python train.py --num_hidden_layers=16 --hidden_size=512 --head_dim=64 --intermediate_size=2048 --norm_eps=1e-05 --parallel_block=false --optimizer="muon" --learning_rate=0.0107 --beta1=0.95 --train_tokens=742900000 --max_steps=5668
MLP neurons of a small language model. Each row is named by its layer, matrix (gate and up: input weights) and neuron, and shows model dimensions 144-207. Each number is 200 + 40 x the weight over its row's rms, rounded and kept within 0 to 999. A neuron's up and down rows have the sign that makes its largest values positive.
After each neuron's rows, "fires after" lists the tokens most often just before its 100 highest values on Wikipedia text that the model never trained on.

L10.gate189,124,214,154,175,165,107,260,177,210,137,212,169,194,204,215,266,112,180,161,217,138,220,167,225,181,259,227,142,191,218,204,159,223,236,166,202,218,288,179,172,194,262,205,215,239,198,193,220,240,189,137,225,214,225,222,218,200,137,155,221,225,212,185,260
L10.up189,234,155,191,148,241,126,195,272,167,189,190,179,130,132,116,204,256,189,231,202,207,212,174,174,187,174,108,138,222,203,195,265,217,261,183,199,191,232,237,261,216,183,174,193,271,176,259,186,218,194,139,199,149,209,212,147,198,202,178,197,217,186,237,217
fires after: " the", " to", " in", " into"

L7.gate1601,235,146,239,165,208,156,240,191,206,221,224,122,255,228,177,217,211,220,242,187,200,150,159,113,263,209,262,192,248,188,205,217,170,219,213,107,221,192,173,210,234,200,172,271,277,193,151,210,237,182,250,215,217,233,197,225,207,209,183,100,235,272,226,251
L7.up1601,195,181,172,205,194,192,238,256,158,275,179,229,221,249,241,242,193,219,200,217,243,239,213,212,255,131,146,203,170,240,161,229,152,199,132,175,163,151,198,169,202,248,255,211,246,210,187,145,167,210,220,176,183,286,198,196,253,213,199,140,185,234,182,133
fires after: " the", " The", " first"

L7.gate1832,232,171,208,184,186,193,205,177,205,148,182,166,180,160,202,258,195,220,223,176,181,230,182,134,165,252,204,232,172,248,203,190,195,195,215,249,237,217,233,212,180,223,190,133,275,209,239,159,220,256,195,218,256,213,183,216,121,184,118,185,125,177,191,221
L7.up1832,243,217,199,154,223,296,156,212,263,158,201,133,198,202,281,229,183,211,185,173,218,261,186,199,205,261,157,187,207,184,153,269,189,199,158,180,138,201,110,229,188,207,228,210,202,190,176,293,204,216,267,146,236,268,193,183,190,146,182,253,293,165,261,241
fires after: " the", " The", " was", " were", "."

L10.gate365,194,186,240,209,262,237,158,224,229,125,268,223,215,200,218,193,195,251,203,237,227,127,196,198,208,175,137,201,156,183,184,215,254,264,154,183,193,244,247,182,185,226,211,224,251,283,177,228,232,119,240,188,237,237,196,176,196,233,223,215,194,168,231,207
L10.up365,208,190,175,153,174,265,231,168,255,196,180,189,152,203,262,177,200,216,183,268,199,177,165,188,166,178,179,170,205,180,137,216,211,254,124,242,221,178,221,194,185,243,228,237,176,206,220,260,181,220,199,190,221,222,235,269,180,156,254,191,190,146,155,167
fires after: " |", " W"

L10.gate1024,198,282,187,193,138,211,157,203,270,141,205,192,237,201,193,101,292,158,199,205,202,223,206,199,229,227,241,191,213,199,150,162,260,144,126,288,256,213,225,270,206,187,272,256,265,251,195,200,214,188,277,221,248,269,167,198,174,159,199,198,189,177,233,206
L10.up1024,183,199,215,130,219,186,234,187,280,154,130,165,215,145,156,159,197,177,214,194,265,155,198,228,245,235,143,202,211,124,259,133,217,139,209,213,216,212,211,182,217,143,245,160,202,195,185,213,199,234,192,129,189,178,207,113,199,198,166,180,220,148,197,187
fires after: "\n", " 1", " |"

L10.gate258,228,219,223,187,189,212,192,214,171,205,208,208,190,232,270,220,238,196,123,260,232,202,180,194,159,242,187,215,143,163,216,223,197,305,214,223,210,177,205,171,212,141,222,206,260,98,218,215,188,227,226,211,166,202,209,194,239,208,168,167,219,205,249,219
L10.up258,165,139,215,237,175,208,174,218,287,196,182,145,206,208,301,70,233,109,187,182,239,206,215,175,181,224,245,200,210,169,223,199,178,214,217,216,214,281,171,256,230,105,225,245,170,167,149,244,285,202,256,188,199,243,91,170,198,233,291,177,257,207,214,211
fires after: " the", " of", " in", "\n"

L10.gate595,179,212,136,218,192,208,195,150,186,238,178,229,240,165,133,176,193,233,206,230,144,158,242,219,151,145,166,232,166,176,126,157,260,224,155,231,265,314,233,282,277,162,220,173,272,122,108,216,264,215,193,171,151,252,168,223,247,146,218,230,217,229,254,275
L10.up595,192,189,204,232,186,211,165,184,234,228,200,164,204,180,201,200,157,227,197,219,110,235,164,174,186,202,158,209,211,231,155,153,193,210,201,201,163,222,246,224,181,130,216,172,218,122,97,179,193,209,258,184,271,208,115,171,219,206,214,227,218,216,213,216
fires after: " |", " 32"

L10.gate212,208,280,174,186,255,166,198,164,167,221,149,213,139,131,183,204,188,141,229,243,137,177,214,270,208,174,242,90,279,231,223,184,196,214,179,198,190,195,198,298,265,259,185,189,187,169,194,196,267,158,215,208,150,157,163,201,290,236,178,211,196,223,237,174
L10.up212,220,187,193,171,197,168,251,136,253,162,219,187,152,168,226,221,226,166,169,196,245,216,276,222,209,233,200,170,290,267,107,187,120,116,186,207,127,209,154,245,186,209,184,163,231,180,242,223,205,213,190,116,157,214,173,183,139,154,237,129,252,203,176,148
fires after: " |", " Anderson"

L10.gate336,228,199,189,142,220,250,128,208,168,133,203,166,171,135,200,197,237,131,252,229,243,143,246,214,163,172,159,249,229,255,209,214,138,216,206,227,177,206,192,170,176,252,185,147,229,175,186,175,228,218,235,198,200,211,216,137,203,207,169,213,237,149,194,200
L10.up336,198,247,189,226,180,192,182,212,218,171,159,176,193,170,145,247,155,178,172,224,213,159,191,130,148,233,194,147,184,287,202,156,156,169,198,195,224,140,222,217,248,213,227,144,218,156,203,237,274,236,223,167,170,182,213,180,147,166,206,194,213,158,135,296
fires after: " |", " on", " Released:", " –", " Died:"

L10.gate198,216,180,180,168,185,280,193,192,237,195,214,212,157,201,199,137,233,154,247,187,258,127,156,181,128,239,149,243,224,214,229,207,255,166,235,222,249,180,221,236,194,150,175,235,230,182,192,179,161,161,184,188,240,144,226,202,135,190,265,202,193,186,228,159
L10.up198,202,196,270,227,179,297,221,161,251,184,233,195,149,180,169,135,235,136,174,195,216,195,257,230,194,221,150,208,212,229,254,227,193,160,198,195,258,207,188,211,185,189,200,183,259,116,177,171,174,228,199,196,247,184,227,197,153,285,271,218,104,167,210,183
fires after: " |", "|"

L7.gate210,278,187,159,175,241,187,230,215,95,186,108,196,247,189,248,110,196,175,173,199,241,283,187,183,210,134,201,217,128,134,253,208,248,217,144,217,227,208,312,205,176,216,140,237,260,189,239,193,154,201,115,215,289,190,205,203,160,174,215,217,216,278,202,92
L7.up210,223,205,190,178,235,232,148,235,173,209,179,174,218,220,233,137,260,238,201,179,158,273,160,219,236,179,178,177,197,188,210,134,222,193,152,252,192,186,203,221,164,107,211,125,151,189,249,197,148,173,140,202,272,145,141,256,182,281,246,219,159,245,263,186
fires after: " the", " his", " to", " after", " its", " their"

L7.gate79,245,214,155,174,221,224,218,142,206,204,159,206,228,174,218,232,226,170,185,279,143,201,215,217,136,228,204,108,210,135,209,134,184,179,195,267,226,205,237,198,226,211,218,162,224,189,134,276,206,206,238,254,165,159,208,216,88,266,224,226,189,287,213,207
L7.up79,280,269,243,190,271,225,199,151,155,195,232,130,170,166,225,239,196,178,174,241,188,179,229,199,190,188,173,221,203,242,210,193,206,199,188,104,196,293,212,157,240,187,103,255,177,233,235,226,207,236,216,171,223,205,194,216,215,205,147,143,228,258,186,97
fires after: " on", " Released:", " |", " (born", " Died:", " On"

L7.gate229,183,194,121,192,170,280,161,182,171,130,258,250,184,225,196,197,208,261,199,197,158,175,153,203,209,222,230,153,282,219,187,154,274,236,220,238,153,225,273,121,198,166,185,272,261,124,223,279,158,239,217,170,248,167,233,219,204,185,176,204,226,144,168,179
L7.up229,289,223,196,174,195,205,209,259,104,175,204,167,277,203,176,182,207,176,203,250,165,205,144,233,259,203,175,198,224,236,187,201,150,200,248,214,190,216,179,199,181,192,187,199,254,216,180,175,211,269,152,217,160,216,280,174,235,172,171,161,190,270,151,189
fires after: "\n", "|", " |"

L7.gate1925,213,166,159,239,285,183,168,175,219,262,200,143,200,166,227,203,208,185,170,167,209,176,161,212,195,202,180,178,206,163,185,241,256,167,228,177,232,293,242,220,173,189,146,174,222,274,171,137,204,203,171,155,210,220,162,233,141,162,211,237,194,191,189,215
L7.up1925,293,229,206,243,233,214,241,167,211,220,171,206,156,217,260,178,240,238,179,253,179,241,161,226,211,225,183,224,196,259,206,183,216,141,209,122,207,159,128,207,214,157,208,194,235,245,118,120,192,237,225,211,187,149,255,192,230,163,205,179,141,199,240,194
fires after: " |", "|", "\n"

L7.gate968,192,163,210,156,139,221,246,152,188,208,166,159,187,207,261,224,177,161,218,188,163,237,163,137,233,155,166,194,139,177,262,174,214,224,160,283,207,276,156,183,189,203,207,151,195,227,235,242,189,236,221,238,178,150,212,159,220,203,255,266,160,228,186,235
L7.up968,182,214,259,188,156,183,198,184,224,209,238,176,224,230,161,211,281,222,218,219,241,277,224,204,229,169,188,188,217,175,197,144,183,210,225,134,224,210,214,168,200,110,117,235,195,240,171,225,222,220,169,235,245,163,258,279,104,140,253,214,233,257,160,170
fires after: " |"

L7.gate1052,191,134,164,186,220,272,98,180,285,194,248,224,250,165,201,152,227,200,196,222,314,311,244,177,249,220,252,201,196,142,152,171,219,151,219,149,206,177,219,260,158,247,153,232,113,218,159,244,258,191,141,152,142,147,175,263,185,162,199,311,249,210,167,76
L7.up1052,308,142,203,203,242,174,137,168,216,189,253,167,165,172,261,218,210,176,181,191,208,172,287,214,134,230,188,199,252,165,197,158,240,200,219,98,228,126,202,238,202,223,199,165,226,210,227,175,194,199,165,163,155,200,240,220,166,213,151,269,268,189,151,169
fires after: " a", " an", " to"

L10.gate1885,179,211,100,302,167,191,169,169,184,206,176,226,169,243,244,257,154,167,249,175,269,217,176,226,205,217,170,190,236,211,261,213,126,146,184,231,195,194,254,189,149,155,183,215,248,195,210,142,177,203,244,230,204,221,242,157,173,208,227,135,230,189,218,167
L10.up1885,216,245,245,217,214,119,159,177,206,213,229,181,270,139,274,113,206,124,227,245,206,238,68,215,210,208,175,179,270,234,180,184,145,230,208,88,204,141,236,166,239,124,283,260,145,228,132,136,184,171,243,183,247,264,232,185,155,221,141,233,229,116,212,220
fires after: " the", " of", " in"

L7.gate1156,204,199,202,161,128,175,222,209,254,196,237,166,202,152,172,213,213,181,184,210,151,220,129,194,232,171,258,195,178,242,200,166,194,246,200,158,159,189,191,216,183,207,220,210,176,259,221,166,247,270,133,186,177,173,213,285,196,273,263,125,230,139,174,310
L7.up1156,203,149,176,227,182,217,208,231,252,179,165,141,197,224,203,188,228,193,170,197,142,207,200,155,321,223,170,158,255,188,170,154,191,261,227,187,143,182,155,180,170,184,146,246,261,176,175,193,180,262,235,227,146,144,161,185,190,209,236,147,186,178,225,256
fires after: " |", "|", " TN"

L7.gate1345,229,250,202,228,166,198,149,208,148,257,212,218,242,170,210,193,202,160,198,224,156,188,173,253,153,206,197,211,175,236,232,191,195,155,180,200,184,150,203,203,179,289,210,174,116,191,239,230,159,169,227,210,186,203,214,168,179,137,208,177,173,192,191,208
L7.up1345,208,246,227,222,214,237,129,158,132,167,173,232,193,203,178,274,133,196,203,237,162,241,187,251,150,198,194,166,207,161,219,198,167,166,224,193,214,258,182,109,187,220,254,209,151,135,214,217,157,160,227,154,242,168,227,225,178,237,202,213,191,137,145,248
fires after: "\n", " in", " |"

L7.gate1741,246,208,304,161,145,145,243,220,179,214,180,190,225,162,235,198,148,248,221,192,248,202,151,124,165,147,257,216,179,206,271,166,243,188,142,150,236,164,258,235,134,172,194,156,242,133,291,277,192,198,236,257,234,183,224,143,213,248,190,142,182,164,237,220
L7.up1741,200,242,211,239,207,155,233,267,252,262,228,187,105,128,184,240,140,223,176,165,245,279,183,207,210,208,182,219,209,271,184,262,198,166,219,171,219,201,141,135,162,222,206,198,146,163,165,247,243,224,148,203,264,231,243,198,185,214,216,221,183,253,175,212
fires after: " and", " of", " while", ";", " VHS"

L10.gate1757,208,190,208,223,263,217,233,197,162,207,241,219,269,179,187,173,177,283,241,235,187,162,193,290,105,177,249,107,194,199,191,274,188,227,179,229,148,113,154,183,206,164,199,247,232,131,220,162,199,322,271,136,125,241,213,146,267,201,275,220,204,170,260,227
L10.up1757,156,156,230,246,197,126,253,219,215,173,305,204,227,187,173,215,215,248,151,182,243,153,192,160,189,231,222,198,161,162,154,262,137,111,223,227,155,208,183,256,206,163,157,227,125,224,197,211,175,203,240,209,160,187,223,157,208,134,184,142,215,207,148,219
fires after: "-", " Dark", " |", "o", "|"

L7.gate1660,282,245,184,134,275,225,272,239,160,189,259,188,158,214,177,154,242,235,238,163,161,169,182,250,200,182,221,182,212,195,179,184,195,242,185,216,223,239,254,196,257,231,194,143,178,173,202,216,242,191,219,192,165,236,170,260,217,282,242,211,147,236,238,135
L7.up1660,207,168,174,266,171,246,271,135,199,274,225,145,188,148,220,211,231,205,253,252,199,140,192,176,235,232,191,258,205,158,275,237,153,126,186,183,233,206,200,137,197,182,216,206,221,162,226,235,324,273,231,148,125,146,262,177,173,191,185,226,200,208,171,196
fires after: "\n", " |"

L7.gate1289,175,161,151,198,169,236,193,210,154,141,185,194,172,159,168,258,244,223,247,301,146,291,204,229,237,325,186,205,166,185,175,225,141,224,227,207,214,172,245,180,233,218,175,178,236,242,231,285,180,219,216,206,228,108,121,136,193,230,181,247,114,159,227,282
L7.up1289,184,246,252,245,236,201,238,225,217,202,189,209,217,211,239,187,105,250,148,154,211,264,263,253,238,186,190,210,194,121,189,209,215,208,211,171,193,286,185,204,275,206,192,195,199,211,195,165,182,204,114,162,191,140,211,158,138,280,243,185,148,126,183,228
fires after: " |", ";"

L10.gate1733,217,135,213,224,161,133,251,179,182,166,221,204,200,172,241,157,215,191,192,247,224,226,172,211,236,232,203,170,168,248,147,217,194,224,195,226,189,216,260,265,202,162,131,178,133,194,221,132,129,221,169,188,164,227,238,231,150,235,143,249,164,140,199,262
L10.up1733,194,254,227,163,215,194,167,143,223,127,176,180,221,183,279,213,216,164,207,184,231,227,174,206,235,182,200,116,201,255,106,266,264,253,142,155,161,204,225,237,219,173,172,226,146,221,170,161,192,201,154,184,222,158,216,203,200,158,202,271,161,178,195,193
fires after: " |", " 1"

L10.gate1165,229,229,233,168,148,219,249,162,219,210,196,262,236,132,175,171,192,182,147,231,203,240,241,276,219,192,251,240,199,200,158,211,232,183,163,201,108,232,187,192,212,219,223,150,166,236,240,225,222,181,155,221,295,211,211,166,186,187,223,197,215,197,218,195
L10.up1165,248,180,194,150,230,198,193,170,197,240,302,173,286,169,227,196,228,123,190,216,192,202,256,194,181,295,231,294,169,151,179,229,138,205,164,210,174,161,137,118,205,202,93,226,136,232,188,222,193,226,244,197,190,154,239,130,225,209,197,244,310,195,175,244
fires after: " |", "|", " the"

L10.gate699,227,163,211,198,204,230,258,202,244,211,161,254,162,222,179,196,165,128,125,281,238,209,291,196,246,233,193,184,169,245,182,288,207,270,223,160,176,232,218,163,183,261,208,212,197,245,189,232,249,151,272,231,227,187,181,185,148,189,230,194,174,282,264,173
L10.up699,170,198,186,177,158,193,259,167,130,181,241,200,235,167,223,153,252,233,192,188,115,228,280,208,198,281,204,180,224,176,191,198,164,206,130,183,208,241,225,205,177,243,148,163,179,236,122,283,155,179,152,194,196,260,228,220,226,194,281,174,178,214,263,147
fires after: " |", " Pop"

L10.gate126,123,197,198,194,172,178,280,195,127,208,230,217,288,237,138,221,154,234,219,247,217,166,213,196,233,209,188,187,284,193,178,166,203,164,229,182,246,225,197,137,248,180,172,146,193,179,204,230,140,225,267,110,208,184,109,151,165,196,237,205,204,153,236,210
L10.up126,220,160,161,216,203,224,181,253,164,183,125,161,252,214,194,176,197,191,229,280,195,159,188,293,229,235,273,179,180,174,133,236,164,203,157,167,162,214,143,260,107,180,217,254,204,123,166,250,216,209,151,190,243,246,189,168,208,219,228,204,255,253,112,201
fires after: "\n", "-", " "

L10.gate356,295,201,191,227,225,236,210,231,215,187,210,207,270,253,245,235,210,245,155,168,170,154,218,276,215,231,121,174,205,185,182,145,198,199,216,228,161,248,224,218,188,191,248,195,223,160,244,94,212,242,204,256,169,204,201,213,189,229,177,230,249,274,175,261
L10.up356,222,158,219,144,214,207,193,202,185,105,157,160,175,211,180,171,214,159,137,203,250,220,184,283,244,172,166,114,227,190,176,168,202,191,227,218,163,221,177,216,211,236,155,154,247,215,210,182,200,128,197,222,252,213,208,186,188,184,213,171,177,205,161,120
fires after: "\n"

L10.gate593,245,167,196,206,239,169,250,187,213,228,182,263,180,255,226,239,196,231,197,148,168,229,171,171,240,239,170,220,277,184,253,249,205,147,226,219,232,251,173,278,199,250,233,185,297,187,287,273,180,239,213,215,250,246,188,194,159,150,176,251,285,189,274,168
L10.up593,201,107,161,278,221,197,170,205,175,152,219,198,181,202,233,226,166,137,224,136,132,170,150,181,197,238,143,205,229,231,262,183,208,132,270,230,160,240,233,169,254,195,260,217,213,223,201,239,209,221,209,173,242,230,218,249,159,173,163,264,163,256,152,237
fires after: " |", "|", "\n", " Democratic"

L7.gate1645,167,216,262,206,241,216,191,146,264,221,247,152,203,208,185,197,225,228,158,163,203,182,229,238,235,249,173,209,236,133,293,190,215,208,210,225,168,238,222,246,174,255,220,242,191,182,169,199,219,184,144,214,184,201,175,165,186,273,158,211,198,169,185,155
L7.up1645,143,214,160,220,162,190,152,158,188,168,285,212,226,207,114,185,207,199,228,151,299,176,209,177,195,263,155,194,248,214,221,158,135,163,195,220,152,141,294,234,231,154,166,223,149,253,259,129,213,161,187,248,190,164,225,204,206,179,256,231,178,225,188,166
fires after: " the", " a", " The", " in"

L10.gate1726,300,226,168,145,126,240,168,205,151,145,218,204,230,145,214,224,197,244,289,155,190,201,215,190,182,178,246,185,208,238,185,177,157,165,252,184,238,214,225,195,186,202,186,242,248,221,213,169,219,100,193,169,238,268,232,110,228,215,215,184,162,196,91,222
L10.up1726,304,205,220,171,202,182,202,180,196,157,229,196,158,228,167,168,160,185,192,157,231,235,199,152,242,210,183,164,163,241,170,170,189,261,241,144,155,184,128,257,220,140,218,228,180,177,298,224,230,222,130,222,135,185,140,230,209,259,205,166,164,268,215,174
fires after: "\n"

L10.gate1499,226,183,220,201,131,201,222,131,237,191,229,212,261,230,168,126,241,168,244,174,249,192,201,249,169,208,211,201,251,134,196,219,229,253,195,178,271,199,217,182,154,117,204,284,199,156,212,193,153,231,296,228,179,231,189,177,200,248,225,214,239,142,222,185
L10.up1499,158,195,103,196,217,202,196,146,136,226,207,242,139,168,191,229,197,220,163,191,228,248,241,256,181,224,175,229,203,215,250,210,264,164,169,236,187,189,196,200,186,210,232,244,223,215,216,233,206,127,236,178,221,139,197,195,113,262,207,257,167,200,238,218
fires after: " |"

L7.gate1138,226,255,185,192,138,247,198,214,282,154,176,163,184,185,223,215,128,254,183,235,251,110,145,232,284,221,209,217,149,257,227,131,240,162,184,161,215,159,233,144,188,215,193,175,169,152,222,237,142,255,225,187,221,170,199,202,206,189,149,171,281,221,107,220
L7.up1138,170,176,194,209,151,203,160,214,229,211,225,195,161,230,177,220,246,159,198,178,170,153,210,248,185,185,144,125,213,226,241,181,189,181,136,227,259,235,154,243,155,198,212,187,128,238,270,269,245,210,271,225,239,200,199,254,87,173,163,226,230,257,172,211
fires after: "\n", "-", " life", "==", "°"

L7.gate130,223,211,213,223,217,195,215,163,156,260,189,200,249,165,194,202,165,192,166,158,192,197,256,263,165,219,179,155,109,173,252,95,230,225,209,183,205,248,232,242,176,243,274,275,219,153,265,160,198,218,257,222,193,165,132,196,159,165,167,213,294,259,163,197
L7.up130,224,290,172,252,239,149,191,239,83,193,173,239,151,214,126,259,174,238,162,230,200,217,299,176,170,155,148,233,201,162,262,190,273,153,290,222,199,201,171,173,222,184,207,212,192,160,178,201,233,283,131,185,195,191,257,185,191,176,195,199,263,239,230,181
fires after: " in"

L7.gate1061,147,202,240,193,179,201,233,200,191,147,183,217,231,240,235,304,212,231,196,227,144,196,195,212,157,261,204,166,244,86,221,178,215,216,240,231,265,237,120,202,188,196,203,248,319,273,268,243,222,225,249,197,168,195,228,193,203,160,205,153,261,228,224,154
L7.up1061,203,229,203,160,227,220,200,221,187,129,158,195,189,234,253,186,253,173,158,222,230,178,165,155,174,183,216,193,168,282,201,196,201,187,156,206,241,237,159,202,177,263,227,247,224,136,233,166,200,219,203,233,188,217,212,153,214,260,241,206,140,276,192,205
fires after: " |", " /"

L7.gate697,199,187,224,192,169,195,194,145,236,188,155,206,292,267,197,226,127,193,228,268,240,216,172,207,224,171,192,124,169,195,240,150,133,179,245,199,162,175,218,230,153,175,181,198,161,217,177,147,158,194,241,231,167,162,206,225,219,210,128,221,135,230,221,129
L7.up697,210,183,218,246,208,221,234,95,159,219,137,278,206,187,234,167,176,288,222,205,260,242,62,177,184,227,203,171,214,206,176,198,147,266,227,103,238,151,235,188,193,276,223,275,272,204,226,212,216,267,246,226,186,148,238,167,164,196,181,275,220,182,160,193
fires after: " the", " a", " The"

L10.gate1677,265,259,162,215,214,307,166,239,180,155,154,218,162,163,141,238,143,253,183,193,196,161,152,203,154,263,173,203,178,200,261,243,136,149,162,221,173,167,172,237,179,163,200,227,136,171,223,142,224,250,173,210,132,158,156,198,169,178,197,152,229,270,219,198
L10.up1677,226,254,185,243,188,137,188,156,146,146,123,181,194,193,195,134,264,226,197,194,268,234,308,155,181,236,230,257,200,209,217,239,234,195,181,252,238,269,200,222,210,135,283,269,233,158,194,240,153,157,261,195,210,160,176,164,160,187,155,226,248,106,202,172
fires after: "|", "\n"

L7.gate796,236,183,140,119,198,199,179,233,209,206,230,193,262,147,132,133,169,181,227,263,207,213,197,177,201,172,198,292,189,214,205,189,197,283,232,184,183,175,199,166,152,223,208,224,204,209,240,222,179,145,176,159,274,132,187,232,140,241,228,179,195,212,196,173
L7.up796,193,147,181,158,192,149,225,187,192,206,146,177,213,149,158,196,138,283,216,163,174,258,183,168,153,127,180,255,236,224,219,175,221,197,176,257,192,147,113,194,209,232,201,255,219,177,223,191,184,197,198,169,184,235,208,235,172,214,225,185,237,158,204,170
fires after: " the", " |"

L7.gate2039,230,153,171,118,162,229,279,229,135,161,156,143,180,197,222,190,196,214,195,170,298,284,109,244,155,206,168,213,223,233,289,180,215,197,209,117,166,222,226,196,241,256,173,190,247,167,198,186,203,213,213,230,198,113,167,142,122,188,251,210,217,198,229,230
L7.up2039,180,209,244,149,195,231,205,248,215,235,175,186,231,265,184,199,209,175,275,277,170,223,182,195,167,162,219,188,267,263,140,217,215,165,190,202,210,162,155,201,249,180,186,177,273,217,208,171,124,207,190,262,163,211,187,217,207,171,227,167,185,177,161,304
fires after: " the", " and", " The"

L10.gate1741,215,193,250,200,113,200,176,231,211,231,251,216,228,179,209,187,207,271,272,208,255,233,249,222,180,182,172,186,242,243,162,191,156,161,192,234,230,205,212,228,148,206,242,183,201,211,223,148,131,231,286,171,233,227,238,174,218,222,178,203,201,175,203,174
L10.up1741,252,191,200,239,169,202,189,248,297,241,261,191,153,153,264,189,166,145,158,170,208,279,194,244,160,158,211,212,166,193,184,180,196,166,120,243,175,178,189,280,200,193,209,240,263,192,190,177,185,169,171,149,207,208,145,184,135,99,267,170,213,191,256,201
fires after: " the", " their"

L7.gate1580,251,233,188,211,196,216,176,185,221,213,254,228,233,242,179,203,194,175,166,191,228,230,181,213,167,268,264,250,154,201,240,240,237,220,246,218,160,227,223,164,173,204,219,189,184,230,153,197,177,144,231,243,257,222,194,195,204,233,183,170,234,185,208,193
L7.up1580,226,203,268,255,170,232,160,170,224,172,211,210,276,241,139,168,224,230,268,163,292,277,232,137,196,258,159,237,140,286,252,203,203,222,165,243,213,161,227,148,213,191,203,198,140,175,201,101,198,201,187,170,153,163,193,181,249,202,189,227,204,197,213,215
fires after: " of", " in", " a", " at", " to"

L7.gate839,225,191,241,288,224,177,171,221,196,178,140,205,175,183,123,153,55,272,189,221,133,179,152,169,133,185,203,165,148,193,215,176,136,184,115,131,181,235,104,264,245,161,220,206,257,255,193,244,129,224,217,190,218,231,202,207,224,248,235,220,147,248,223,215
L7.up839,252,254,245,182,206,178,190,181,156,236,126,240,269,253,188,226,209,182,189,209,179,163,194,232,162,188,147,142,182,148,209,156,205,184,132,232,261,219,127,140,179,219,263,117,219,161,211,238,244,183,220,160,157,148,174,178,163,256,183,180,175,179,232,215
fires after: " |", "|", " /", " Democratic", "\n"

L7.gate10,200,287,186,199,178,274,249,198,170,270,218,213,235,172,140,292,245,142,201,244,187,251,235,208,247,256,289,240,206,246,171,299,204,245,160,222,218,186,260,168,178,171,201,283,229,208,189,167,210,220,143,171,178,193,266,217,201,202,276,135,171,132,170,185
L7.up10,238,210,170,170,193,244,190,232,153,228,138,201,264,171,180,189,246,213,218,187,206,226,263,228,210,234,202,198,228,153,193,248,219,153,171,206,210,183,184,155,170,298,208,195,252,164,199,110,174,208,192,182,217,210,185,216,272,189,217,152,217,203,206,184
fires after: " |", "|", "\n"

L10.gate1425,273,241,245,100,202,192,212,185,188,210,192,188,222,206,182,243,202,234,235,208,214,252,202,147,171,258,155,200,269,170,219,207,133,192,207,241,274,173,212,206,177,163,243,194,148,224,224,179,187,209,199,281,193,204,170,147,279,195,188,244,188,201,190,177
L10.up1425,120,184,225,217,214,274,189,236,231,201,180,169,183,190,184,201,223,237,148,199,211,239,169,245,231,225,125,203,281,182,149,257,182,127,178,289,228,167,233,175,224,181,139,243,225,207,223,241,216,206,259,271,231,226,209,232,183,224,217,197,213,236,186,187
fires after: " |", " came"

L7.gate14,235,203,210,254,282,166,243,197,216,137,227,224,175,202,185,190,259,197,161,284,200,243,231,191,239,175,177,245,220,207,187,240,228,136,231,251,224,214,182,121,203,184,215,189,335,198,167,172,178,180,210,233,127,119,157,206,227,245,211,180,239,218,182,205
L7.up14,245,146,217,180,267,198,253,198,180,207,216,171,149,224,236,165,192,170,99,229,174,225,208,161,292,217,238,225,181,176,169,177,206,198,228,128,169,245,242,166,212,252,204,103,282,199,259,199,223,184,132,197,180,246,205,234,220,195,187,175,216,183,158,184
fires after: " from", " at", " From", " a"